config.yaml
rope_theta: 10000.0
qk_norm: false
tie_word_embeddings: false
beta1: 0.9
MLP neurons of a small language model. Each row is named by its layer, matrix (up: input weights) and neuron, and shows model dimensions 80-175. Each number is 500 + 40 x the weight over its row's rms, rounded and kept within 0 to 999. Numbers have three digits each.
After each neuron's rows, "fires on" lists the tokens most often at its 100 highest values on Wikipedia text that the model never trained on.

L3.up962:504522523428445528483531561413556545508524496441418444494451500504553543531537531424499538470506488524527478411527507515500518538522529420494590468522514540460501443523502425487481474435506471449487568480499501460460559486468562539535509582424559523520494596506499480440461457533429492532
fires on: " ", "–", " (", " –", "1"

L5.up1518:591515454489415541415500513460513535564562495473489506500551490470482564456532495475429526499548489436528504490547524446486548520460562510501499465434526500503556555498496425525513468519494461477544514545489415554479504504530429532525492504481465532506486533475616543542429501433470539534
fires on: " of", " as", "-", " like", " -"

L5.up852:541515463514539480477514555485516547519428470493443495524532471468544523508537523571518545480494529415483474487504530555470544509466540496496520609572545490474471501470476433448471437495487478511499493543396539496434475446491543529441460508462518473466534565497489492473420521477437451585
fires on: "8", "7", "st", "p", "ium", "%"

L5.up345:523539502499496579509573538529527500496508635452490448428469486512528496454496517488527501465509546543521501450460480469459562527512501556503530486494462488496507473457540450541482522458528447521489449548490486576499519475511523582581534555487479519511477481522459482513524442476464519578
fires on: "\"", " (", "u", " the", "\","

L5.up638:522557448475478489424495487423530515523470553473497506434469447530484570451505525496518458462486529487431521448497462438494510541501496537541521465528445496548574498509543459525449542411538456512453586583509551596508516588527485473535458460523488515487475542492526486492509453497516419496
fires on: "s", " the", ";", " ("

L5.up257:538492499519478508519520452458549535546542520477446459466400558519528596476566540565558531468514447499451422440485455520488454602536491515450518499546409522409498492469491420555515559462512493426394540555527524482562449559452540497502476482534555421568510431448491487525449529438550452477
fires on: "2", " and", "9", " w"

L5.up705:484527472512456516518460607518583479536563536557492495409479578517517603433486475564583446555512500503506558457524512514482370534561521529440495547474470503494521500429477525604505516407455485536410497490450458500508505513484511463512472480499540469555465540528466493429447508439486424498
fires on: "9", " court", " officers"

L11.up1257:506521445489451566495479511491454471488500481484479507447514553513560479533536473433442536466503559531420574490466487488567578497420489522546524492496481499516523528468533490564532488488554522457522483530493517524492528515407422539568518548557493486474504507503540503589410474456544526482
fires on: " G", " g", " v", "0"

L11.up177:490584543464463516518548578465523516492515469539458541502510543516486590465525447536542544508466505501500475501538513463466501519516484441555473463556471502510536493522484556521492456511458489485479463474568500569462537513598528496463467503462508481504477556538612481552523454469455530505
fires on: " ", " \"", " (", "-"

L13.up500:500547537492519439474421469515441486463471441520445454538544477493548417415528487548494478505484503512561516488503545549526517506419453504498589475518458487514478519466404520479504408525525483440420471533507521492461498497580524493467530488530468530454544546471484516512489397487521447500
fires on: "1", "2", " "

L13.up881:560527486454471497506567561443474547566508503493515533507450553494541483508525539454402525450501511514577471420495508512445503533420535435540503474563492515499525521460516582494509502510504461465498455612486472514487496553559492488535470558477555561531439566482462445563524534501507565494
fires on: " a", " and", ",", "is", " Chinese"

L5.up450:531520517493522525502503510474501520553550470527506453528497494498577525509568492477523531496486543519435504447541553496494523524508528499520521475474521524509498428472471475570410566467474473524473477465453530484490511574404557544508514526534461476426439371531563511508486467523493504558
fires on: " in", " with", " on", " as", " car", "ud"

L3.up970:539585456523469479557481503498519576495499539517535458430492489504617542447549525484499536533429460443520485481513500418492545523446499500481529497519464510477518455500587482504527520423504463446513551497467404483531528534479476483528535530449587556514466491502482429484493457552524480548
fires on: ",", " |", ":", "l", " to"

L5.up713:513448487557541487520553498527524505494498569524485512509448541480450501476497501541488454468555564542500450429546534551471460534491479513492549545544454542493493479499481505549545533472556518471443558525475512473559488500477533514529477477517551441493572474482482422511504516491557565506
fires on: " |", " ", "\n", "en"

L5.up541:530447411533480557491511544526517496517496549485474522451379452501495511440489433492479451523543492475506462548560480493501523507473498506436515561577498485515539491473507557573453511512563484483439493540468478499516466476479507546563418514488488485559526467462501446500493505453563507554
fires on: " ", " |", " a", " the", "-", " as"

L3.up1317:545475586511496522533507478497518580481572573486502461514448481522557495473527529472483483531502581458535489424461531472497467548445493565486487478559436549496478501537536460536542472466493477421448484541561533451495418584508471549537489539480495460536405525498512460569449517524445467545
fires on: "S", "s", "in", "l", "al"

L3.up1299:628572467551454531506518580504538540487504473471530498543481523497518510529500538538466551535493530500514451434543544492478540541471487444517562469552512436437552497547516459526435554445505487504512579488452558497525513543482501442520492536472566523516495536540509412486451549526513423476
fires on: ",", " –", " -", "—", " ("

L3.up365:545513583462489550492457506478520499452506559488564483527495457529486520520597438516550503474436537473476513510458507535519524574416533463479486594555460486476483465527484383515505484484500453422528522518475476524519532531462516493491459497424543461521429457473479525495482450408526435428
fires on: "9", "8", "1", "2", "4"

L3.up1233:565497550490370497550499484495482545485510577515457522472486485448496523538553493517472538518495557481553469442429486459431587495441477472521503480563522528477503495576495488545443459516418536507495465457529465472456472574446545500542526497483522466501476506533457452493417502551472476535
fires on: "s", "ol", "c", "ro", "ex"

L5.up1318:527444491478508479497471489486525563531482500564422496497512519523538515488467509485540498444479585548520506442509529447497421553525528540487481570445455453528441519476506548512457476500468478469454446481519531553445563528542477469440555541452540483401582427502529511486444537425462434503
fires on: " it", "en", ",", " one", " more"

L5.up1117:561516394440506466451509541498593551474478464496555495449469465488507489550563496554564570530440470442462446544519496508490507572456480523569517504525522502476546509483546466506548493470515450472528513554535459542406511546486493479566541596493465447553493567473495532462511501589460527551
fires on: " on", "2", "On", " On", "ll", " of"

L5.up479:596490501510455445487575544503471471524513492509501523479491548446510474498537530523513555583512469511481483484595520510466579501472481466455551461502495499484553464557447477488521422492557500477515617506478483485512543489446423520595434445379470538542525514520544548537549417467611565457
fires on: " ", " and", " lead", ","

L3.up233:478501479479476483502476516533524468447503480522527505477432533544574509494580457434526545376467474462443478474443521397501506504537509506509540496500430444475462447436537537512486525429566545424458530561482513445473544462530444487493432488484530494459472467443590464541557455528566469505
fires on: " of", " conf", " for", ":", " mid", "."

L5.up77:522502442469506501534534453493498468547457455458530449471501505439553517490582561453418536455430499459502407472461570543539548497425484504540519477509491469492571465460543563476493577402505513494463545546494423458491510487527446514490495531551479574497457537532568413531525514468530496502
fires on: " of", " in", " than", " as", " to", " and"

L3.up414:553495542465502472566455572514482514496477514511545484490474497502501512487522516513489497566513543485487534512501463466442546476387496529568477511567443508493416497537570515528450486470479509484502513500489502537488494524509426538496558506587493548483516448442421505544482515498461465520
fires on: "L", "ing", " to", "es", " of"

L5.up316:588573458516434571432538542557618544534534493501523475441486473509525496469517507492503517559491528524438534532471459483439540502477520526453499529527429530523492478450488510470481474454537489385478504554499495477495498415510459471377400497444496505457435503520508538571475553507496545549
fires on: "|", "0", " ", "-", "1", "4"

L5.up1401:475506506489515579473490497471512450468467524497527453515462534460569477494515494510502545483500489477533424467524536438511541555494465539526568503580521499497492518539564512459499532502523501435525493512483467495473468483565464490535538563473449497504450519475540426538524453507496476501
fires on: " of", "-", " and", " Among", " to", "if"

L5.up712:494493489497495473470470504463431542586453533512428490466544496431509565491515480519493516453493518482502487439466524468535570520501482433494558444519462558539507541538455480452505437453459467468499530540529463482432488496456501533454494542490519533475494547503556500544437466578436538526
fires on: "born", "aged", "ex", "age", "per", "ro"

L3.up237:550513506470463490485476489483498557377518549541493488493437544462510522477514477500469489496508515525487564544534514532497494598462528511479519537478428546460503532481496508525494453489487490483437567501502440554552582499531502545497474471520458503536431447517527538478466495496469497515
fires on: "1", "===", " win", "ailed"

L13.up962:511492548453464491516540567490501546465507442435509488501468430521463476513511528455532519573506498515458501469502550482439481516479529499538505551556485459537475488538490547529432489484524593522505491521539422584431552479512494549491431485468466467516463551548586460521570408461436521573
fires on: " (", "-", " \"", " un", "—"

L3.up1397:542508541530442532515489495488491528505518441425481456533523533508543524550513506524439465539525556438462511511477501423495495528432537498505511504558455495465491539512430513528559504449491481504525501460467495519467467510468504494483481539515514437463469528493520444469461494516476533513
fires on: "0", "5", "8", "j", "1", " j"

L3.up26:554477516499524488472476584508507521517500580521543457505433530451554494441539542414511554501449536487479458535509544444485474501504492444452562512526441425467517493527492449543472467507439525452463491490484431489552499500552539528520532530475502549552529541441504468508514483398472462558
fires on: " ", "0", " a", "2", " most", "1"

L5.up171:498585447553502533502498492476489505553473511489492510522500513472492517530510486471525437511484476523478454478474514486484490578514534514511561543537436603508501514430535502588572541482553508473428507448571533486483516526466545471458479490526432394422552499464528499514510466465520507472
fires on: " |", " "

L13.up237:507552514434543470461439509480511541483508442548520546524483433506498508492555538531410472522521486493518533474488573464476490547423457445501544526486496483527444541501533429499522492501531543524475480504533493477436476558531437494486526497523454528475492582549542464531442455477544486531
fires on: "1", "7", "9", "5", "\n", " "

L3.up761:478549480439472497453521457499542515537569484463477477463532434423527527522596482496505541465540467515510506589478587537485526490539587589418554498522491501471451500473532465529512494450530472528477456500427487478513385480513535520541509512477581521506524514529504528462505560526497471574
fires on: "on", "ar", "om", "u", "ran", "im"

L13.up1472:581539589513486574501522465513468487528498557551456361544448529552472496543505529508474554538479515452510441526479467571466488456545548500473556498563449526490504537508511432544452479495495478438510513515469474526539479422581480518548488563476557512499553472406555519472422451431446527515
fires on: " ", "0"

L3.up56:482526482533533503486497509523535530503524484472596511554494474567442441489477516475528522542471518471404487477494487486530523490412559487483501575498435530545483440429500446565512515427470538472425499534457523556524535546444515497474454464443477467429440455510504516443542534511451463520
fires on: "0", "1", "3", "6", "5", "2"

L5.up974:472532442510474468453480472518401516526530475509538497495510455492502524509452459486505478442500534569473512481475503480508560540409473527474474466524459435476456522528527575489489495500627480422493515526498568514515495461498466533522543468471443553473507402570509424529446531544498550517
fires on: "1", "2", "3", "4", "9", "0"

L11.up1063:551547504542489476485503526525595456470503528540476476447419498532462595512546529627500452461456473549545453499522510505464450552515514477468507481509485506492550500467423456573557517494525453466483502479549478451437550466485461494511541489528491539506471561422482525479451496447509504461
fires on: "9", "1", ":", " ", " ch", " Ch"

L3.up1213:536517508517483474555482511433559526479475509511498473540488468462566501519525476577539542536545554431489488483508565474445513481529565502513557516535477470432471503568561439442562465489531469468454539472486585414483560529512480524507447557415562544469535482490483471454499512509435469479
fires on: "1", "5", "0", "2", " other", "8"

L13.up1238:518477527512450524498538562451424498475451530506471467523533510504462651508455512493528472487500550475504431524477577436498515474454453479522460503541484421496538486562544538541577524466567451513479590518456498452436466501542543487489543474499491524437561472530577489462401470528575532553
fires on: ".", ",", "3", "2", "1", "4"

L5.up824:465596436577470431538494474541585568516481534439439470486446577514518516489496504446536447411446565525478518446493477500444472510502521493496491540527453433493611546497495504472469528495503483501435457522466546546514520510534485472544540470494500498480495519561499471488525510451543466611
fires on: " is", " was", " been", " first", " |"

L11.up1139:523508481541405446534459518522517609530485542473524492496478521543501557506545470542490443513505469531474489551476447533454476515487541507508480508505464516454492480450496543635551442522495484514502526526497513511491497570537480492490417509497491500504480503446545464586442456497473483570
fires on: "S", "m", "s", " S", "M", " M"

L5.up242:536545538487455509506523559506533541511499570496537471520471466406570541462498482493499525445456511503522463530567523434485521466519463472496555507515425472475498434523448531524542490473551501441477505566431427569515472451486556537519539511505517513471578496457585431575491479445530487557
fires on: " "

L5.up1149:498458464525499384523490499489493589565473548502490486479480502462587461483502506542492488505505527439484499476519521522455530448433520495501529528462486485439568507498517501501560476489483459469436520489560479458538546523514495534569472445526526564481449514543558474522487417528511436574
fires on: ",", " of", " to", " Although", " while"

L11.up341:501485460459407491490479560563518465488480501487428451456484568520552512534562449397511481519543532523437536547473549497506517504487517533493476534514506467498536489529517544497487505488569522440486518496553527455524488629473499514477548523472489550500464501488476418465505471423539498554
fires on: " ", "1", "2", "R", "9", "0"

L11.up1183:527602507549449524493509515475455543430512490410549524509512540472516574490584467475452536491522525497518476524560512516440478467494567468462522561497597477495543469521532509493524467503524455473420483581490506443442549557490431465543452533568546492570427566559472474552486419510498497510
fires on: ",", " in", " from", " N", " to", "In"

L13.up1213:527546440523442533519486478516527483433498492478513448543478511506511488516516531468461505544472506449468500453581573411447488482423619395471527480540454465557522508522438556528486449435480495487454581527490563541542608460552423528542456539507538512489468579517481443536607481465462549519
fires on: " \"", "-", " P", " un", " N"

L5.up664:550581476470433502449485571487590491530565445544501467470514549453517542432543482510509564518472485427426445462496472447527554511442519546508506517521474560520597523453510421508525440451472467500506516502461450515477553603414481482510566512471497496441444433502505477548523487542537511540
fires on: " in", " of", "ine", " on", "-"

L5.up566:563496416505429471502487544539522534477517473500500475486482494470519554449473506460470485503493538471508451465526544513452503528485541480548560554542535524529451514468517467420558488526546456425377446584464505467516519605527446515488485486443478486465444480599499455496475459490597495563
fires on: ",", "."

L5.up1517:538535485493506530478429512517526442563501545462549462539443502564511586478573526451571526522494503523532541540507458473424501498435508458460556520494481494451529488498464515539519488467582500470446522487521538562527553485485533533473501545489501438436501539500532554491532414456543508480
fires on: "0", "1", "7", "2", "6", "5"

L3.up1165:560468461576534521583463506549579543514568496523540539479389499470497529496485583522588505487519513522511508465514541449430528542516511505442610574500475548505458511468474478565511556527451513441445491530510555485496478538531404460518544456531498450411484446412494483536523496463515527541
fires on: " ", " into", "–"

L3.up474:476538543531380543470526538541481542512556554455445492426456524526544556454453545529541504519472519500500531481453493548435547465511503563501514482523441413428512512435527558419539519472554453456525503543490532448504468578482530464484480529482495557498462508513515451576512443522553457532
fires on: " |", "\n", " and"

L3.up309:514535421477484479556469522448584523513517467510516536468461524453517505469508519522560539393522505497401498434550491436492498581491477523505523470541445566497565458474519528521462551455569505487451528544464547453537521607501530472495425526602472470508485511499619512554531513528589487531
fires on: " of", " |", ":", " years", " by", " a"

L3.up361:579478548484466495524500525540473533472460551472563510552440431507518517450515487484472514467487526489510498486580539467478537461497495498517594512444497517414400591566468549484491528515494504461453541470441498505465522492529515547501456528459524479480552491531478478455504539524448532556
fires on: ",", "0", "3", "4", "1"

L5.up457:612506422533428509465578536503482530555509518485426460413465577549511476447503546510457543527446501397448520406463549445509570602425522502462521473514480501430498513457524450506563521518515488455456480509497559484481529498519507396462502508476509602517511535554494515562493403494464460464
fires on: "\n", ".", " However", " and", ","

L11.up395:548509411492413443475490535471499493531477502487480417502514557461571446572531573485507490545498509522509478476544442486448501510511532481476556486479411492486520393484509526505566458474582504446499532544450542467509520574484557426556450511483397487481494503526444445469487479502579472519
fires on: " S", ",", " and", "-", ")"

L5.up572:566537514451540521595491430438501518495425562436426443483487501511553499456563524465478527522430488459553503480513451511513528549503552490540538529524363506525461448509483536519550447481516442499490491478506477440487447490479498501508424513482547521487434524514543544486467484481497461546
fires on: " a", " an", "),", "\n", "an"

L13.up55:506434532466421491480491628486545510525584487530476517444510463451571575422550481532519519498570495448553438560467534484442475531465534522522483497485496589499505520502499493509543486506510480429467419530564555451517484643510522462489502460538468461519366420513495478537447522477481473562
fires on: "0", " of", " in", "9"

L3.up1118:549518547510444515500555492483559529449462491444471509561492610449504443493492467453437461556537480550468541486462464394479505570447471504421496536509490551415477582503539509537561493485546492431482501472526465521535525467535497480534512497458523520495455540503491399499500465495559498525
fires on: "1"

L3.up383:572534575524420433473455518532517595540434515499551505499496571546457539574607466489458509592509492481433507521482457525482555432399501468470522576491512546485509572549496497550477508467566480489479501442487468482493518499536563476466450500495493603526438555471461459442440399445503528494
fires on: "1", "2", "ank", "S"

L3.up546:559525409511440476487518515524616492519480453554447487465470559529471504449461503481420542549494465455448542542532472454462530491511501535460482500529454492402472543449492545525546476508547484430527590512373501511490579532491435527460486532536551564496463517473567449478432475503516549539
fires on: " |", "1", "ass", "f", " "

L5.up546:558548561528522461479476474442535517458489526463497431532518539508476509437495578463430472542469466446434466497575527509535491439474525489555555521491422571459491460492495526554556453474512516432484527521480564445460547538420516482579554508443469498551537531479491460487499542545489472591
fires on: "'", "2", " ground", " download"

L11.up1163:584492436537461474533488540504510535456514553538435494459486444485610541517490543490480531484475479500504441437455500425513490479494490512578587547575446542480432433483579584447531523522503498488535544564467430452521588502484504475545510475496460539501495524454557433544479498515534511495
fires on: " ", "9", ":", "–", "2", "."

L5.up1370:532506498524509573535508504451549579554498525483543443450472528482456564500448498527507494432466522426495491445524505514468503469488493506587502567510457520527488456457559530549532521395509447485478534503491526497505469541491633471475470527479561524535513625536500565427502514492528456496
fires on: " It", " it", "It", " song", " ", " this"

L11.up827:538478426463540524557487555471552529557396565452511421489444470409555546526514414484493544485531545498536468483561419519507514531479509551502487470517462482469497494478438489549569467504542452472511530480593460496500473507500528557495500575479507500559536519527559503502478475475559523563
fires on: " ", " a"

L5.up826:557511447560496494553501564579493541504522484508517489412482560555518487450480456499448490421473546450462478494508519452439519494425526551517475565509517507509458501440524411521497509507587499494445586532534473471461526544460442463434479452534482559517526528497548541518545543455542476556
fires on: "\n", ":", ".", " with", "|"

L3.up170:472532479539500481577522506406594524501518532443536457512493510482529461575525477504510485489540479461469470431460456530489551498464574492442558515533538488419509561529496527494472428456486468536527490482459509487523523464462554526480436550496452516550470565531484365453555477501484462513
fires on: "8", "0", "5", "3", "1", "9"

L3.up848:531522525489483488496450492494526555524525451426492439585505575491471545480525497418479490419495500502477552509548523492533540523461528528529438506507426427545500462532553458542478486514506448495466505535502444548447556517518545529488489484506552456444460435488580483541494475521548487588
fires on: "ong", "ang", "ing", "-", "n"

L5.up1048:540537531509402435476497524478471487505434504470516444468485473517535535489548521440425542538515544513510495502511533419399587513411502569508533493555507483526504533506558521507538477542572504473436457502490516440469459512429473497490414464490510555454472556457467464524485501452573522570
fires on: ",", " and", " to", " or", ";"

L11.up451:500530462541452465502520555479497505491417549482526470472464481474573490514548468543392537569509480496532441497451418475479518529448533525512528577528494415490541489487450486538455466349492526460493476508469507508508504442525501522504494574456408571518548512600446443473506471467533542525
fires on: " ", "9", "1", "3", " f", "5"

L5.up1357:474504479433451454568503507529577550463512511508485512470473496504536522444555527398498550457520479489493463501480481535443469481502513479556513540542462560501491454477518519499569484488530445425491466574508514438523408534508520475499465510497444529411450442506551480585483497537546474513
fires on: " of", ",", " in", "The"

L5.up1347:494541507532442468535508564463504532539524470472554547471530527486487478472524581514524537491522526451499545531510539506469508514487504431441486589523441456493590529462504440503526567516520445429476466470507481541505571493561487474553487512471491563460493472527521415550543494486490528556
fires on: ".", "1", "-", ",", " time"

L3.up952:500519514478475444520527460488536530530583524569513493464450524465507598483521538461458469497549565517528510466529488494483458525535526468481511496495514441473576473546479548494436452475519511446479611498516445490559486459553565520537489509470532460476493524495504453512547480499540434556
fires on: " ", " as", " although", " largely", "ly"

L11.up315:489534442515414483503547538451512527499514481481498512420469576532507470480477529456552538536495521525507478510503486494479553484457497557510409550493479480503517485468487503525532531522516463473485528560539471453550480519482428501529473540552458615482544497559469400497496492514484562563
fires on: " ", "year", "-", "0", ".", " ("

L3.up1124:543507466507466485578484526441538511486520479459528448517489528412602594475472472499535504528504513474539431428545537508496488579433534488566525537565484507485549481546576562435480453484488481473451541501500527473497495557535484523478488553553482500464489520425462429403541453551451542505
fires on: " of", " about", " years", " time", " least", " than"

L5.up328:511496457480517505495529463514454508506487443513502460548450515452515538462593484491532448484515558566483468529508473428474477555482458511551496412567430510498487518533525475525487508511590523418457468570510532527500504512534502448510478449511575533545532516531535384507450505470534486495
fires on: " ", "4", "3", "2", ";", " ("

L3.up6:527479533456518465578488542519555481526499532450539472529464520496502467487513514546493525467451454465478522538497522450451467472469557502515525514533501577526492475489516531571464502453489517501504516414494458529504509530528495510480481464520468455531518501392506522455532506437453515524
fires on: " of", " on", "ational", " in", " to"

L5.up141:542492489539501512491458575503580563442446519534497529466511522487597545538565481541496513464513480545500531489497531521454446591526486461502501458517528466436495497508454492495496470394525507451456523474439484516495456557499566490461553553455507476418478534508459554493481559495446477509
fires on: "-", "8", " D", "9", " rest", "7"

L11.up178:537552479512481509525527448455529529562473533433492526429513521447535560486540419569503486492532527481493501514452570468482461551424481513487496534491478578489466476439463544535550460436537513512538523460518556496538495517466523436524465522530447465482550549510541544480467465445433419535
fires on: " ", " e", "2", " (", " se"

L5.up1077:509440549523492513505519588556515479485524520537510461458508516526598445502526504519402548429443577505462560535506455502481428481485579491498515500505440596509540446521490481498570509473523527471474569460474482455489506514511554448464512436492441437465516499459465536470505523400501487508
fires on: " and", " of", " to", " in"

L11.up168:490512426563474483512518539451500550499547469492564526463483554450484506411512530467520491501502537529469551435508464453499523505456534510513467528541524541542546559467461534604469531496445481502519538568481487479478505534555561431464468562527536473469460578506527449506583446473480538553
fires on: " to", " the", " and", " or", " a"

L5.up552:552497445460499507441575491449528573458505508507531486510483531428515518449482574494549561490426494497462465450503498508549507520482536559479499498544438550599455459461462469434561433343538454497538486616487501511545540483490539501559450569466578508521470531480517484439439485497523429547
fires on: " ", "9", " It", "It", " it", "1"

L3.up674:476500520528501496525565483449486540463526532489443438558487484461472459468513533478532522513536537482438485508524521502530514484479488594459549548492451515508452443514495488582491450469450516494491485559529619477478489524537561517544517531501518439551477440483506529465488510438461501555
fires on: "'", "2", "ary", "hip", "a"

L5.up1479:551473472458463495500493462489510574481550564548508554492491524493546456490558505486538521484467535431474473475481510476422521466464489443509530510479458552472500453544478501536491459510520472510518502457499517527529454505573509481519461535534467557559513485495529417509454467464461478545
fires on: "1", "2", " ", "l", "-", "0"

L11.up1456:562500476454490518548559493531510542475491525437512483429507537501466547480473552447522471527554480508505546538579501544493483506486485458369546517507460435525516444599509515502576484504496510552445552511493502550494520500457509490481569509489478549557486525462422483557478473511460447498
fires on: "0", " Z", "1", "2", " de", "9"

L5.up1154:455450534451506570529507497421541504505549509460566450495395538562580594505501517479576529509484438469510452562504448521417494480425585432480576472533434535484505496514515502520495536448477505465488510548440453503479486528411535525530528431450525443501542467418521500517526428500471559543
fires on: " of", " for", " in", " to", " with", "h"

L3.up793:513486496492484519578449482483569536493546530444529462537449513523556490450567511510546457465555495512464504503564420460477502511463486494471511483518444511531545539463607491572465543471521506463463545495550521475480496599471533414582417482554496440504461521505527432507473501475551481527
fires on: "V", "S", "s", "ment"

L5.up829:545501510550537503467470510473518473500474539490441521516448466522473509480490467511463513494481525525476461413508516536404592559515478519542567522558473557544435507480551479505569524415482518466500499506522526523468498450460506496447435490532480482401548527463508531481515474495524500487
fires on: " |", "\n", " ", "1"

L5.up962:513477476439466481506501515476564513475554595478500462498487462422594500484472495503528510479581523469488547502476473404454546520481491525526503525522544478506538553533538443512529445502535466400482486581545490449520507551533414572463386467554507515545491443469520476520505491499546414500
fires on: ",", " the", " that", " of", " in"

L5.up1102:505512387450460556488507576494558505519485537456514492546509488468521448430505464486509473526488483516525546494444468432497505524500481460530519508618516492477506500475445562516471470482548435400440519509500533501490541561525524513465433495491559491506467572515502442488458553492537514553
fires on: "N", " /", "-"

L11.up568:559524456459457532494520527461571526547511517510543477431441533410523535483498559476510512513552589485557592453522499593394491482493538543522547547547448545473440482522506447508491509462502514477424604506524549587501502496503535475507538489477401553544425503443463534507489508452500448572
fires on: "1", " ", "9"

L13.up160:569513501536456511612487543509524541520508503512454512465479430499534553442541425479531515432489515496499514477455531525558476499487491538517490521511488451461453383470546492539482443479553492472471491539463515522455476529461546475494527464534522566469499527540533526510505541503537485549
fires on: "-", ".", "0"

L11.up1031:483495491516508493461469558501445466490582530489469487503431488476515549482537532552467486494451486572520534499455555442471514611526509461520496537522465583487469509428472508484533491469552509488515547461457431429461472454482431453455567444597492524480535574575524516484451515511497492518
fires on: " ", "9", "1", "–", "0"

L5.up1095:481515495532476544474482481431479503483512570418477425514503509506543498475448466481481579514541604531569409456549448482505551532494548443492503421485485474498488490505526499517445392383492447481482502513482455546560491528439541574532553565416537523519432519507480522446487483488498536526
fires on: " ", " (", " to", "/", "\""

L11.up854:518548490486529484558458553537501532464580484567513504541428452463504585505578520552509527520475499476520560490602521524466450492497508485463554563567510434492508445471537567509489437558523478493494461580420542459493552565417433502499486460492481465504479445520498417507511522466452462504
fires on: " ", "–", "r", "z"

L3.up85:509507504554430522523469506433567592529530454494490504508506478500544541466555498405477497552558501451466490526519557477447555503444540417460569495559453543502519471533482516475478540411505477476450483561546541482500542612540462461555492472533447597503537457434442480489494453492491493528
fires on: " such", " of", " about", " like"